config = dict(
    learning_rate=0.00929,
    max_grad_norm=2.0,
    final_lr_fraction=0.05,
)
MLP neurons of a small language model. Each row is named by its layer, matrix (gate and up: input weights) and neuron, and shows model dimensions 0-191. Each number is 500 + 25 x the weight over its row's rms, rounded and kept within 0 to 999. Numbers have three digits each. A neuron's up and down rows have the sign that makes its largest values positive.
After each neuron's rows, "fires in" lists the words (lower case) most often at its 100 highest values on Wikipedia text that the model never trained on.

L7.gate89:539504496509528484498502525501472518494520529526518557513470454510525494476544511473474491544500481502524509525503538495488509479499508474499528523455509436528506536522466531507525517510501510451431493506524476482469534500513534472500473474532548478479499535480503477523505517521490509497476497521503503541479523516481492479556511489492472553491490522501495496448524509507494480444473420508542459493500499525457530488517497506506515452477466525474506533514517491501491468447480515531497480483490473507480463537484485515505531501499486484505516523448510481493501518530506513476
L7.up89:560526512502475473496510517555493463477499484491516469488496479501501530499521518470470521464494513499475520541527535505528498469499523491515474523503507465484534466504499490507459500485507540481497493538554495477464506491467495474469463465489528477503488491529466444500479514534482522496518479488500508514508477465508504507547518492495520468509526492550504533450569524482527467466459482523461501508488499488475505499474521505522480478501457475443510507466463521500522462463474500502495483455504488532448464510534469500524538487471476497443534524501485494491498533499506515524
fires in: "first", "only", "largest", "best"

L3.gate672:507491482524522492524434517488492521548524496483484491509524488495518530526535467452489524493563480528517481540475475522497498512533527474475492522522472498500511491481490469447521481555539441496516545555522516483500498530483512507502514489509535518490517504520503529473540549517501513452528513507481497495510524536508512466481487498509522441499486488505449501559465501484510522512485488491481474462522461547464509525525480511478497524505520511484457503500487477493543519499540485536487492509502537444463505476505485537494499478529550475503473468481496493519506505501528504515
L3.up672:521490511508539534437468468483491481499516533512477514484473487528514526492495479493532555521468530489517477540479496484501497500498503464518485478458494486555471548497529476520561482501526475476495492463520499492514505514485517501529476520497475507479450517502500481510507488494536483501485490504515523472490521494538523498541484470516481477517485535473485461512520475501490532480486474476498455484483483509502527466537519543498501472492501490475449485487505475504506493488530494521542516537517518492508484472567483525490450466457532418506504463454494504517459497443526505483
fires in: "s", "money", "footballer", "tier", "player"

L3.gate112:430512511488520507451522475486477522487477487486500529519483451528523474513484532519446521514511511479489474523490516471541513548521473522538504535462468508474504484460511474461499465506504529457518546481494512510464521523516513475526504501450480499483522497493508468481527517530523492508514516468526507537537550552515478515549486518508490512474496470491503514474518480462516481509509559517479541520525500495532492473519484513488519513513494508521486527480512450539517515505491470519501439484518494503487506484497536524513498462506491493464461489466461518495522556532525460511
L3.up112:514503507498485525491520477480476513450496446513482502520519466515500460502494499534494516537490499544499536516479541495538487559506509494502511518469495545480521503484467458490506492480460483472540503490532506448501491490509484440485472415489532499473536514443471487537515494528495509470497473506511472507480531469522501521523488483478538523510494503466473467467495538473522484540510517479502508466518491513472481471470520478500512484512540502494472491480536488516574505518482482503512499538538490519463501471537492471538548492517507491488481529495479508476518531533487470482
fires in: "written", "story", "album", "production", "novel", "series"

L5.gate181:492485479467543479529516495495475505546533530454521549484511504512479493494474505495517478490496479498497518453489460513529489481498519454525549420514512471499496500509495497528533524518470465533501485517522501478450514470527490515525481522479498521520490513490505460466521508560510484496518498493463550526503550481506480488510509503517503531505557543467509491458493491543489489511507512491508495480466454535476494502485531519489487510453523510505531503516514461488471467499560507442516547480512520501506521498498499509532533492537471534519489469503540456514519514489515506460
L5.up181:499519516531504498496547490494515502548531500456514529522510474521507493507492507494511505494475478449489554508527465511496476501525505475515550435477501511482458515502494492503520530520506500494514474522505486513512490449527490512553521503462471516468491494453489482479522567550532475486505507506513462501508477506514483515508418484521470512500527509510519553507451463493504480525504498463488474504518443503522491499511505515494531504414503478514524496527515526530521495493530509486533533476489536482532495496479495491519506476568483489470474499507480474494497498472477541474
fires in: "such", "so", "software", "soil", "have"

L7.gate676:497466470467518499468535534526508524467496523486547513502511473541527478499507488541500514508542479483459491485499520533494510509527482484482524493473525537481490497471528523545482517476506480458505470482496460544474496461490512498454517529488479518487517478530486532535520516506515502472480511493499482512497498526500501542504504513485507510531446492492490458507468478522509460519475496456479507485502469482488483562470561555497507544539509503525540464521454477496524521482546504531497515500501468535509523464489510546511539520504519497488507508522462503526516513492505510584
L7.up676:497505502538513524491471507511495538478461518461522464498506512478495509472544519487541519533543497465454484473508522500484541449488499504450518463497460506492466487484498474517478502524485507480545496530501469489493479483524496505541493454512467484486489486496449514523489543469510470477469493470486521514528533523518472457413462508473514515487464478511481460501553474521542513518494474519459535484514490528505476518482517518502515493463520523530500499471489490508497549497503513483507473528493481450504475488457553499474545522469482507501506525514501472466502521506517484486
fires in: "of", "der", "a", "to", "von", "da"

L7.gate238:538502458522480476530520522475474505515524555479536499514511547506449466500499455463508524475480510473495492499520510484499533452504526491507499515478517451461514504532506499475532510520546476473466523500530503502533456493498455494486517541506493481458510487550528509478488497520504532542470536452543463475503511477504483487506487499511533493508503527543507555501503525524518486473519475460485526490499493517461540524471494505494545458538495448495484491494500518479501501481488486511476530503487511523458493482512519538508484513543476457535519528497480472538488522553528501499
L7.up238:493502489504472527526526464535477464494497525492543513470466468491484486519480470488477554504503504463499514468486462446510502484512513478519494508473493504534487536509409496550523513481527518514512505488518451481484520526475494527520525524497508522491552530518548449501483538452518526519468522523515530486529499540493474474541501462542479507526489499500493478490503457468480454476491432443501510498503475538483494487509492484505480443499474478496477505500503471489470500486509511525530527527482492468485486519495487505521497502491520477503543499520514485498500536551523495511
fires in: "and", "first", "most", "only"

L5.gate337:487454482518497507496492451460489464535538493501494464481477491506484484469518530498512535477503542492418487513531496504477522469536503517482508497457483470545478535519474497532531487515483529471495467482472463476504488537487509524464451519514479512503495499529522472493462515467517487533484496522496471504510542480553554492495504485489522483513491487479474475490432496477482499474520478493481510484495507491482514479553495480506500506487501507492497501501505480457518472533542463495466543501500551525449544463526497486487460499519527492516489538479497501496526539533454483528
L5.up337:524494511506504509541549452488490502496518509526564474537455489543496451439530512505488511470525493500512494506518532473490497478515528507516485493479474505525502540480443495530496556493471505513454504464488493488513509516503505497513527483547495480535541500514548544549481513485530533500433498545514478521476511494464500533481480460486503522528484541509498492489460530474511502524471470510483539503500509485512474464490498484483502531505513507503538538525462534517500510504526466502507503491456491544476482505491506475462486482479540457488534479490482483516537503530470498520
fires in: "of", "the", "among", "different", "and", "to"

L3.gate265:506472511457511505513520526469503513478513506502498543498523531455547486481508486515490479473470506525463481524413516489576479528524505490450436504484510538465505538489445516489492493520462466518516487470491496523507490498533490470458516491506497515458555512534515486527523497552473531499513497489476481518500506463491485502516509483472496469513495499518465489472484505462470468529496463492511482479486511495480489511512474488504497487467485521490527483560495503464481475516559509521502530495510523501474472529510479521471479525516473501486494450530461500524471497456532491513
L3.up265:496482508490482515522518538515503481473545523476502467529496472519489459512501488545546508494465509504480526531501512485558513556492512522442425524545475493487503483489508501479507485466488514541536491494507492500481502519531478511503507527495515533461540491550505480500507495543499456478447511478513463473475489503507454485538485525525496525523526511488485481451492477461488479499476518442523520473508522520475497519520437450536520497525512513493521521505489509473486535499493470490520507536480536477519516522509490499502477480489510526539479511505496516536430513507532479498
fires in: "can", "would", "could", "should", "may", "will"

L2.gate60:498513464509452463518512506468472501491496494481475499495521539513458507488497468497479466493497498463497505497519522504485512540520511521499514483563512514463492507525528509513440504465482486540555495496492472503517478493537492468472483496495526492476477460489465500524512467464471482513484409486469461478487516478474489530481527525517465501521468456507509478479518576558489461510566515511502492509493502489546500520467490475514487518483478533509484510520484495458508506466506483486474491515499531460509520518497497495504540514470549530496538490498558489509486501478522506485
L2.up60:481479495484550495451461503486492514529514463482503513483480480459490511497527529530494524504502499523458456530503475494484464529564504516439502517539531510504535499518442494536509499522532488491542474522493527483471447503552526589504517464518482505519474469497510527499524491504486467491504502509527534525466460474485501524494516501493477499506463452503549473497493472530494499527501465514524522487479502496524508503458515490527482539491525521478483479479480500497510507488535478485486504485519534483480487472494555499521457490503502495484471491553472482468508518495497489446
fires in: "with", "of", "to", "see", "upon", "alongside"

L5.gate643:471484466502479527518502503481506508526478523436469494483466493510475494517523475472519496534496520476456481494530478496483490450508477479494529482516561509536546519474487496487522548493512511496527527506499508518502466475484540502500493522507485482529492475519503490506539502529495497495495555474545457480541506489499518511464469518519518484508490496498552511438456503542533511490483479484479467483512453526436535511518471432491526529556470520504506494468484490501481471515508527499465501483493538480539505514471471531491497504512534508507544511472495474506476536547519487503
L5.up643:459520487498485478499455520510498454488482497511513487516478498468523473504518449469436483484490491491482503502522504491481519502520517478524492502466499532503484481508477534497508498508472564497506461492507516509476490499476506495490481470482550527526489502488497515554521500498511559492522515515502564522467473493522529488446517534509487532510477519510532498500477526564469486474465469510488479464489510524492474522484458512502553526471501549497512508438511473563526509518516504517530459466514530526510510453472507484494520539523539489496482464531517526520539489455500482503
fires in: "of", "two", "several", "main", "top", "three"

L2.gate258:461466478513512507529483479474499520523519507449429511511454485482499463520516509507507469512524465540521501485501458476560505508487455499483474511542472486504499491528505516504514511504498490503467501487492495472452546533537503560476506501482464490486488506512475514455507495519461500506506490478512501457527467536492512528506558458493486517544529489520528522501500499503490473473509497485509527548484500527526507526512524485558537508443523483506495523528489504478487469483488539501501497451526517523512522507528512514457515532561505505503512458506492466531461549520495518483
L2.up258:485479487517508528489467490453475504514497506501455527501466490470502470517519523470509487500517496502533518514522475480536533561495471512531516491545534477482490504505456528524486496501511475514471491479535503494474519548499517553511503521484489473503490482539477494445543483526477481499493502443496481469510503499514523523513508480506461537524506489524515469525534465486485463503492508430516521491538484519533509470499547500516525475488517481531487518520522511473507508519516539511579490528480526540500513492558517532504508550484456530532510474496494490560515532508511503524
fires in: "became", "is", "born", "worked", "held"

L8.gate37:499505503468494485494502530542502540491485484489550471502470479506524480518471483506539527489559510519488492500512461488490465489538519526481480464467480508505553495472504492495453493528467452487524502502522487489492510497500522438515509488471550506492499524572473516529543504499496457491489468477475517475545484503490481506494501513524498546492488489482505506497513475457487498478478479486495500508489502525482522551484532496478502518494501503461484489465478528430498477503497567541531517484486501543557494513495517467505472485511443514533470490544516503464459502456497475496
L8.up37:460492489477500472542519463521494542500525504509488492539492534462509474519466476489484511502521518489512505480538496486490516532529533526529518512511477462550521538499541477506491437525516477509505501497494491541458527458493481472481500498523556497483483462472464506528519489473515494501482500484482473439475542457507479492501511502513510475522509462532498513501451478495552503519506481485525497509472472450535520546486508499507521531484497465479484491481472475511465486511560504510521515490493514484525519480513497486470510488489570498440541537458499516514520483497486550486
fires in: "in", "of"

L5.gate288:509522481533483447511470497477496454496477491526523519499508483516499516489546555497485513503486502491500503471488485531554521448488469478509530479526474550471522499494496512502481512498510526495464546556456535526494505519490452498496490477486436508500470482528508513498485495529546508545510484508513528509507449467502531470494535478565471508547554526533538493495447519523549488477508472508504509517484477535494477541492503513515549552497518519508499507478482516479496493522504521455490483473476502532520486497460470469497463530502507503498508491493482498472509504535506495470
L5.up288:497463450520443481529474499459523488514472507499474504534464491549475515490530522497503516492486484503481520525492491518534513519497491492505502496452507547516498486539511500487468485480516521471553531487482503487474475509524476494515506483508458516568484461538513530524458512527513512510518481515433510563494490507508539487464488506514484491509547548505505504491508509556499506471514485547542515464465492541512445491508500487514526457502508522466500500507482475457481485499544475503522492473498530471519515447484484467472446495501521501504535497490485475532511531492481488498
fires in: "of", "other", "various"

L7.gate25:476488446504480489512476502518447546518474486479487488460532508515527514480496481503503506502552497526527463529527475522487515506470530499503527500476505509514511503467514532501481476478567470490503485502516490530508513454546520496505535475477492525497486455526486520467518538424508498511485480497492514557509516441507483528485519509494554499504527441472506528492536555497481494469497494498483482500521569493466472489472482551463451473482528527468523464454495538487465513486495499516504526488470521510515504521483512531524470495470493486503529493496493485504517491491518502492
L7.up25:556485505490520561526486487491558524468494537508480494496526475513545513517486482494460475521481472484513490513532530506501468500469481497481457528517528499542471543489497472556456549514520561460520481475508486490491491515470477456533504495480445492479490524473524481461532477475500519518532534513480531512456489514508495505484474494504507507471493530498482490530462475512515526496524479512479540525535495468539455530498487497465522496541494513465467512511512496456508526502502478458480540447465499508530495528494475510488496530520504529472464478519488484495499528493516502500
fires in: "over", "of", "for", "during", "upon", "overview"

L3.gate43:513521479484485484497485505536473530483477543466500527554478495467556468528515466506494490490536510527509522488510521476515546494509459446501478484547510498487505542523507522524514474528500508527521487480497513551514519496531498455517556517479468474530471530459496500498509474506516478476461542507510513489467514457514505503533506516515479515511444498517501509457502476511542481519517499460530546507467490522484480483550506495455509504496488489474475523463511467496478481507493425499514531521517483486445507499546512491488491481478520469470476489476470506500473471466504494545
L3.up43:500502497534477509485525497480488530498503539452479520483521474462538504494519484507516490491505526498491476506533520492494496504502473493481485435482459474514495486533509526518514484430562516478526485491468531484500496515534474439500527497488459517496487475497513510493518513534505497477492444494530524522510512469461502502485483519457518453530500475537476509476510490478484475475457479507468496484470506474483499506520487494459498492514459523466511491473550529526468538519545496507556486550473497497509528542556469485516515488505460465486537515506469539527513525501504551518
fires in: "had", "early", "has", "vietnam", "regiment"

L7.gate539:543501479500533481545507536462509532528529524469469513504472512483488513496479527515508520482479524493487532497484481463461511511477484482525492480501484536491485474486497507521496504474533498533480516498507521473462485511526485513498510508535526556478534508478482519504492548497509531489512532497512517465513493491451502495507494477514489557530508562514475519470501506434475537495480505500525504457443494500478530491520486505467553511494518475470481472476458506536518525477529500493529514524453525532476524524466452464493470512484466554507566482466501493518472489502532489464
L7.up539:507490529488497500514453540455510507489544493487557517512519493486512501496524522472466471503490520487489506504534472460502495497484455472458499487486513490487471492506510510464492518471507519541486505526516492534495522494532502510493487491551479540500532519458513466454478477488546469503454536492495451466493500532467515456429487540547448487505499512502527469529463471456512490532486504504537505472481473472502497481507472525501523503491477503560472531495480499511491452470484502504470502494537513524513542480493503493527537552517534523497533494487470454476467499499492496512
fires in: "became", "considered", "known", "used", "become", "described"

L3.gate105:488537483504483513487514502508529503521496506470541488499547464514475504509442472513528538526538462462486469546466482499470482471503509507505471523512495484458597548507477478483507551485495513464499478525523513508479545499495517520509530513484529459502490515506500515526523529522514488498531496546508534507513502514513497570505479515495516495513481488499477577521467538486533537515506469510489524529471498514494506501481487454511514449450501518510515495488525547477508492523512474516481512560469486494495500484494458524474496491491492516467538513511471511499507467485476488485
L3.up105:461490506486439511519461506452539527503485538491503514495551519506497468528473527515491548507527456452560483488504495510485464492477512501492469505531467505473577506514522511474485505505483494482508527478506483502530562496461499498505500505480506483503503495509484484501519498498498546481500478515544512509501498482512486500475537469542470475505481464495476523466500532524497461510527497494463486451447502523532560438503458490483497528475499518489484474494427518514542494506499492467445506501505511510495519506525492498457519492491522499473501518523517467477503509472484538527
fires in: "year", "days", "week", "day", "in", "weekly"

L7.gate331:525523485481557513517513510465486437476522526443476544517468490510510525478505524513515532495540534504490491482508461470434524503498480489500489492502513479490494503489492480477464454542514491500499524508515458524520488514500515475440465516528468499511492515546517514529480474515459494512443524486468502491537527493511486482507492523515525502507464488484498492494502466474530470520511451508511559508509500504488475478485467503514534444516455505493469480505514527523529481510488474525511535515500514538494518464475513438505488472493527465465478508532518467456519481536541486500
L7.up331:459485501516521498495514498472484515524491511472489477475508474475522484491458512501509512517496518565442511472497533446481527519476483507557500504446502435524472542461462499514503506463542490479511542510516504494481503520478486493517515547474457515480429483476535486497457495512503491547522449506508478504530478515513473497485524534506523548514523468470493505504503495530522500489541472529464505464485517532506489473478491494484525479510487502456521471509440495500467473491513484489524502483461529493525504490489523542532546493510473481535500488525533534479504519513487498511
fires in: "and", "of", "magazine"

L5.gate684:503518472513483474496478461537467498501483491493501515535470514493523477525517511495506533498549477514494531475464508524503488464523487504501495430444481491512509523498534491543509470518519509487527475523514521558480557521477449548516533525498444555523517487502530523469511506475477488489496500486483491472529481505505502489481484475492447468502479521501461495504510487455507523524502505497559548484508517477473533520518494504483506523491467469491509481511480562458511513505534477483499514497521533527516503519464451443524483483509495490491474537538515519537494537492477483474
L5.up684:479510426494514465507495452565491500493484450548509489516482525486523519471479495501507478448522450501477540523485506499501479476526510491483476465451475469473526537507510504523495482475504525493565487508459454522440512497507470522479516461486483494494495538518516522498503535494477525515493557532518531493529450459496526493518483523502467477507476530508468504505477459470516519497535474493532559496491477517496515532527497517500497522507507482494494488484510569478520504490526464453507526490501476480484493479483464480526487505463482491497490505528507494516505541512484522503
fires in: "of", "although", "are", "had", "among"

L8.gate185:473435507535508515544500524503453524477506465521489514480503512440500512481478489546442507492485486488468487473510497480499526484486518499496494478483502527523454506515490502508486459478521518451502472482519473505495550526505492458520489512478476493526488551503481557520520481480517514501515459505516487523517529468507529570483515520454486522506508516424520478458516514542489496458491496509484503504515535490487525491520490514445526476496507541472512485450496493441479520558520488467483493468486507497501482491460521478482479507471503461520528492505511516468519470491495513491
L8.up185:488470531523486511485479467495565502485520514495520480458470484489475481477481490495471498508512453550489504500516440530495558481502507506515511512506499546468510502494451483493488520486538499521497504498489533525490510484525509521491530481489476514531472492498443529526527488518520474502494452517473514509494519491463458494493501497510523535500525506501512491492488431485538496487468503496535461472504497470488460496507493498483486481478495557518516454489467512496478537517467488479465473470487489544531534577486468495498502444500516506438499497491512513530541467457498457488
fires in: "of", "during", "at", "military", "from"

L2.gate688:526510519531460518496488491498526520458484489459468460516521522487496465518499560528436493515488538526528508520481508468500491493508519481513554493537499486469511494512495460472537502522517473511493522555438506517522512479561534477453505486487474500504509473530506503537502476498518448449511474460477471492494515488482512460512506517505506513455504559502494471460450485534506475514478519507529511512502524480460506502504515478497510448500493506450492482479464482524493513520493528505525513492468532484510473541512490487499516554517464497485503521489438521507488506523523493491
L2.up688:524514513474512445496480520466496495550491494411492539486501503533509462500546497496483506520433504449473465520522533510504482506540525488505522493509478494486514533457493516515481519481515513461540508490494548516504492457490473451480510499517469510445478528481539524514534497493460516469463499538506536475485464540488454495495484490478488502478507496509533512493481518526512514508526497501482463504545513510516491534475528464515457519481510529546506498493534511509525481519509519500511504539447478498511517496525491515503542515463506510516525491529448484542517495492482500538
fires in: "an", "no", "another"

L5.gate127:526474503535525513481514519497517474498539471503524502506514526440531473498481443511514478493461492511465474485525479481513538471497487498519510562526503494509514485501473536527503477477501500526506472465528540517499494484533456506525466504460502533480449448528532519498481448473519517499491500511479475507480486487466465491494523503537518505474495481456490495583520491521486454485500525468494442519497501487495530504489481499467509484538506540521502454462501486507521494505433436498527519463511493514456524488518450512529476498534498493497512503501513480517475479510499486502
L5.up127:484430491525464488541458490502514494507487500481484532462458473491512452492472517499492531496497510499504507482527541510520480482482469486515487527524545480559497506442521504507515467492540498486490526509514494492526487496538544511506508458508491467476484496524511484493474474491523454497452482520547496460541467513531503521488510469536522493558518504474458467510512499520533481470501481465492486526511498495500458516519507475513487465510505489531507489504512457512511539492485503506524494530554476443539496481533485488494549437507484540503520504520540500466489461494493506470
fires in: "of"

L2.gate222:497530502570496503487528512482530501490495500491526499466500472518561473518510474495479491532545493501489517481474501482458496509545474513501464470494515545524456492500498487509514445555481518469487488477506507497489515497533521464497504514524497483505509464547494462492453510482473501472428510479487521514512517487519520534531480525460491500527504511475483505522457469554506469555499485460470515488465556520491489533494535514496497495478513506513535557537532489504555533486528479511480515503483489490514484505539484462489499498505504486481512488489534497514483467523473552542
L2.up222:496514531538492503519484494461507546479529496499516515491449498536498496500515487524524510508483552537469460516546526527494511546454516507497502480492526500492483482511420485510491470498529492458489455523472503485503489510570515476512503455553508535520495532503510488503475463531462513512485469507519531528472563495500505462476487483501510550478519504504533482488481513507481492489511480516520565457493496476520519498510505523536502456516491506502497481496478474481485484525488502513491482480524468506476526510493513469523539510517476504523529469506470531468554541513562483501
fires in: "final", "from", "during", "object", "finals", "dhabi"

L5.gate655:514498511479531477506499469464484510498508457490511476524475469493455522480510507505501494489469538490519533480536473446446541480480479464490528500477521458502468501470545531530483507458484518476456514466486479489497478506496490480495499503496471528493510513463503474476446540505504482498509476479526495502476503498479502526493532483487493511509495501448458504461545485520487514474528526495534522493510462540455493540492485519493492472493470490503550523528467506569511494519493465484518540543527487548510511525446521513501486516491507503489460533558444512497530471479497491506
L5.up655:552525468446535485514509524509505484516522500441516515532477470471505496491491507483489504508476516480482520505511557472457533483468505520467528522465528509509502470525538518492536507509518496495501479517513479495482457502511521518470532515527497537480543491501525497493476533497541519522469519479514513472450520498488483535509490529509512498496536514501491537475518517503533513531537474509533502528470433527460499514528451495518493518501464489523528445527545473525504512492503525461502555520520452459510489484468519466545448504526481488476492501497544489480511508503536480512
fires in: "considered", "become", "make", "it", "such", "named"

L8.gate333:584499473480568530517456476468486484481478487480496488536489528473526509494497524488524533518525484503498471509543516472535470460473499502514505478451534494505472556504533497499531511524513534538494469510490462505504524505496473472548474534474542516518512501471498482491513517536479470555501520467518509499518491486516478501500525453552472520480483506454524534495440528474499541478528481491536487479501499473457480502492544489521491508524486493495523480507518482508450480511480506521499553512497496503492488481496500513495490473492531509518471532461527482499510514494523450473
L8.up333:495505490554495447500496537492530544502511497515462502482488487534496513538521543511491471512495482489479512502492536526522529497493519507524538506489528493515472495437472501541512472483489474500507485484508521535516459538482481510482479485479441464495478505508508542543516486558527510490519519468535531526552524482521528488469517507512508502571508487453470528504522512505526502450535475495504491497505521555454526488530536502526519483482493520471489535508465515520547503467491500505492465460494517443499463458496484452501547495506480486505496493513482473495497466499493493496
fires in: "has", "have", "having", "of", "she"

L7.gate287:510471471470493468487517509523500508479518507468488499542480525514537498525490477459489473514468527534520462534496512515542446473474520495484523479466514509522510505520514461531507505462480496538487473463506489538456531476482512478470492479479511540505502482468512511537530518489464517532502491544506536510496481482522451501539491480519511499514502515474469477471509545499548483480515456488531539478447532477463498478483544516495545458525492480484493507496519459477480497484520484529521473441532479494479556501502488497495506471510544472531506473511474498517442474486477486484
L7.up287:494508511560496505515517517499517511517511525514492516518478486467466501517467509523518489512510490506527484475494499507510499514531451465555523472463516478503552501467547510516523533464486513463458453496489527532482475496476517477562466531448468554538504480530509484533513528558503525533501509501521509468479467499472461519538523488483502532530518515518483548467488480509473492494502481448484507532466529486527488532484488495502495489517534482492487510472454518444512513511502524551504490498496502477512518487516526487530495482473516459483470521476496503566533506496492475483
fires in: "has", "have", "having", "also", "had"

L5.gate727:505473492534520493538505469497528490468450471472462465521508494526523461517531505453566503527489549521516463460502509499519494478500538533486488512423488570527520503513514489524481510529510515463504505523479462530476491506492500503510559501498502537501458454495510457448513482487512516482509519515484530492490491502487521526499507495492529511518522538492506483518508481498489489478480471539523475496473496524420507509492536524506501511494507515517543501463461475470450492492526511514516535489473482477506499506514472496498507495461512516520520498460462475522497547468489469522
L5.up727:468484491468493466480462498438486492501498509527527551545508485500544516462489522486513480462495490551494512515497526490525529534494484482528489506508495501483494457495495476512502455469492552480510506535468521497530501505458477525516490484562493514523485485515451501474532502532478537518541528524497477494453495527554488511496495504533512474488534517446477502500496515490502458521502513511534488521503512523511473492491514474480499480462496499499427567485471526502540512495490496486510521540502542570538515517489508491503497514519457509466531461489483484482505468499476521523
fires in: "of", "some", "few", "most"

L8.gate287:512509445467525507471515524506541523514511518505465538471509540523487515529447495492505536483480494497500486540496532485489454524489512518502478496471524496497540510463541491542452494500527515477513481550524501499497463550514503466486507547529509486473482492511513477475567531520551492513506465478477463492511509442511525558473524524510492498485468473482503541511495499472539469503478510529510471496473487522482501530508497519481511537493539524479519482487553530484466486513518505531512543495474448490502509484517514482510491499529474535503476528494511542467492475490501489446
L8.up287:490474503520518489491547452455467499528496473484475503479531486507511482519497479458483547533493483489518557452511525476496495507516478537501479531519501529496540503448538500464526503509530517473530529474471505534521533516495513518484531476535546463540470508493483543472479504457531505518549489497494474507552483517516489506483533478526534492493486508470520469514449491466510481460476533493502570535500506538474503499535477486535522495518533501501479485487539487491512487508489484521507498477484479518502490498498534448457497493561461511479494485472493512485484494495500458485
fires in: "in", "institute"

L8.gate132:478450500502515480468546513537513497520505522468470471478492513489513481497497457502566495478456510464489475477438486473479489535487473526529461509470496449515474526516528508567498489471493488496491521506490505530440493530463516510492522520476491536508452509513493475499509507499488493506469554522489508549546532489495493523475514508472495532487521474458477483464467496515507497499491483486526518517473477480479524502477548505498518492490463490504493512503457515482510498474502465486513543495498500510480557464460555447506494493519542466526489520507486503513505520528465454510
L8.up132:463496468537526518472453471484509529472522443478480469515489485499502519462496494525509524513504506455479502477463508511503526548527484476528517494557506512490530527473449492498504498495477490460496471523532468468516500490490481501534461499507501489500470477521521545552529506505481529507498549534466476536473524472494475523520513498464504529487523529488503512506534498526488475511508510516477527496463509514551491484502486532483490498476489514477532519463497526495530481474536519520534455479478540470452467512485553520517484506547476509506490502510497493492486531565478521566
fires in: "with", "have", "of", "has", "and"

L7.gate444:494448528516516537553484509492491530545472540486506512519524525502493488530500481518485521505476512501498491490490507487474478504515514511472525529531500515509534554493488500513532524524498489475521490498506529470527511496524504533486424484517495474510464510510527498478520486478514522515511493465442487471517491502463500546490518477525548509497507499531484475497550491484544454488490491507543518512504477520426473518479509481489548540525464504496526464480472494459480462528490483579481492465502508515546491451504513477495507493546473498520496529528491502461465527527526503488
L7.up444:522511517470485508477583485514479528495486510557521499521501476517513475514506473465531486538502509476529569504524469497523494511518491502520487530514489496487471510501496456513534491454454475479516499498493506514502488570485527534500468529519475500577473477491496504506530508499493540518498479515498499507521508496482481515498560476523492485525529501492485458499506514457572506509544508508500475498507487449482486502500509507524531516516485481490481518468556548513501464504419495522513478492490496464515505470485519483498491445536523519497528481502477472472512480513502487522
fires in: "of"

L2.gate640:519517533521508483505473496524464523486466507439456491535437535531538500470547528492492487482521497497481521514474521516490499520462471503547470454484478446505496492505514492517487511485473525512505510477539498539496454480462452510532510465506520478496496499528498503508525553462478504497488512498520457528550498487492473497536484492510503517491484512428523502474474473464445524520501488515457527488475517511504522491541491527444515525499532532480470508498469502540506499495526528502500484517513541526544478507518487458495509510491516464520504485547478506521491479539520506500
L2.up640:536486500483487494488446521471506466462487522481490513495547523481544498467499507510506494509491481524494467528482474476526473509469486468500508469488531560536475482474518541521492444513480496518501498465512501518546501490498491493487469504501517461475533492491497486490505517486499514469484556466537490506521526502528471523464529523507469522516500495493524512486520513482489517489422478484506496512523457513530469509523498457500545489536494514530491496518549522502456510471432510512547488512488501481493481428490518480528496502514503492461510509511490532535484497543567483455
fires in: "took", "would", "had", "property", "could", "cars"

L5.gate731:517521521499502513515498505506533515486534534482496478471495476507518470468542478509519502492483483485520526504450492461496495519535475478495507511542518489529494524471493478510541496490514505511494502463525500496492450502532489484535515517517533507499523539626514521561468491503511520500487476442499510496499521494487518467520503482481456482499539509496453499508517483472568442509455509481504473453552514478501470470521470527476491524541499513498508500543484472524475494512491484496506521535533495482487484479496524494487487498523534466509546531492491512534497488527470493523
L5.up731:526495510481538503548484459516467529503504524434496461487479487487484483501500531506477500482491510493525480508476506474517481461528473479530487469522504490537495510472481485516574459489493467478496508508510555492517465503538480489499511507559502502478528499581534557493465493522514520477495477480491473503496525501473492520485517485497489514501508519503492508544519488447544524485513522510482478484494525491520470488515526508501507455482488501533518501510486506487525488488530482540481525515552511501464551459458456530488475536511549476474492536448502468488495476493530513524
fires in: "the", "a", "s"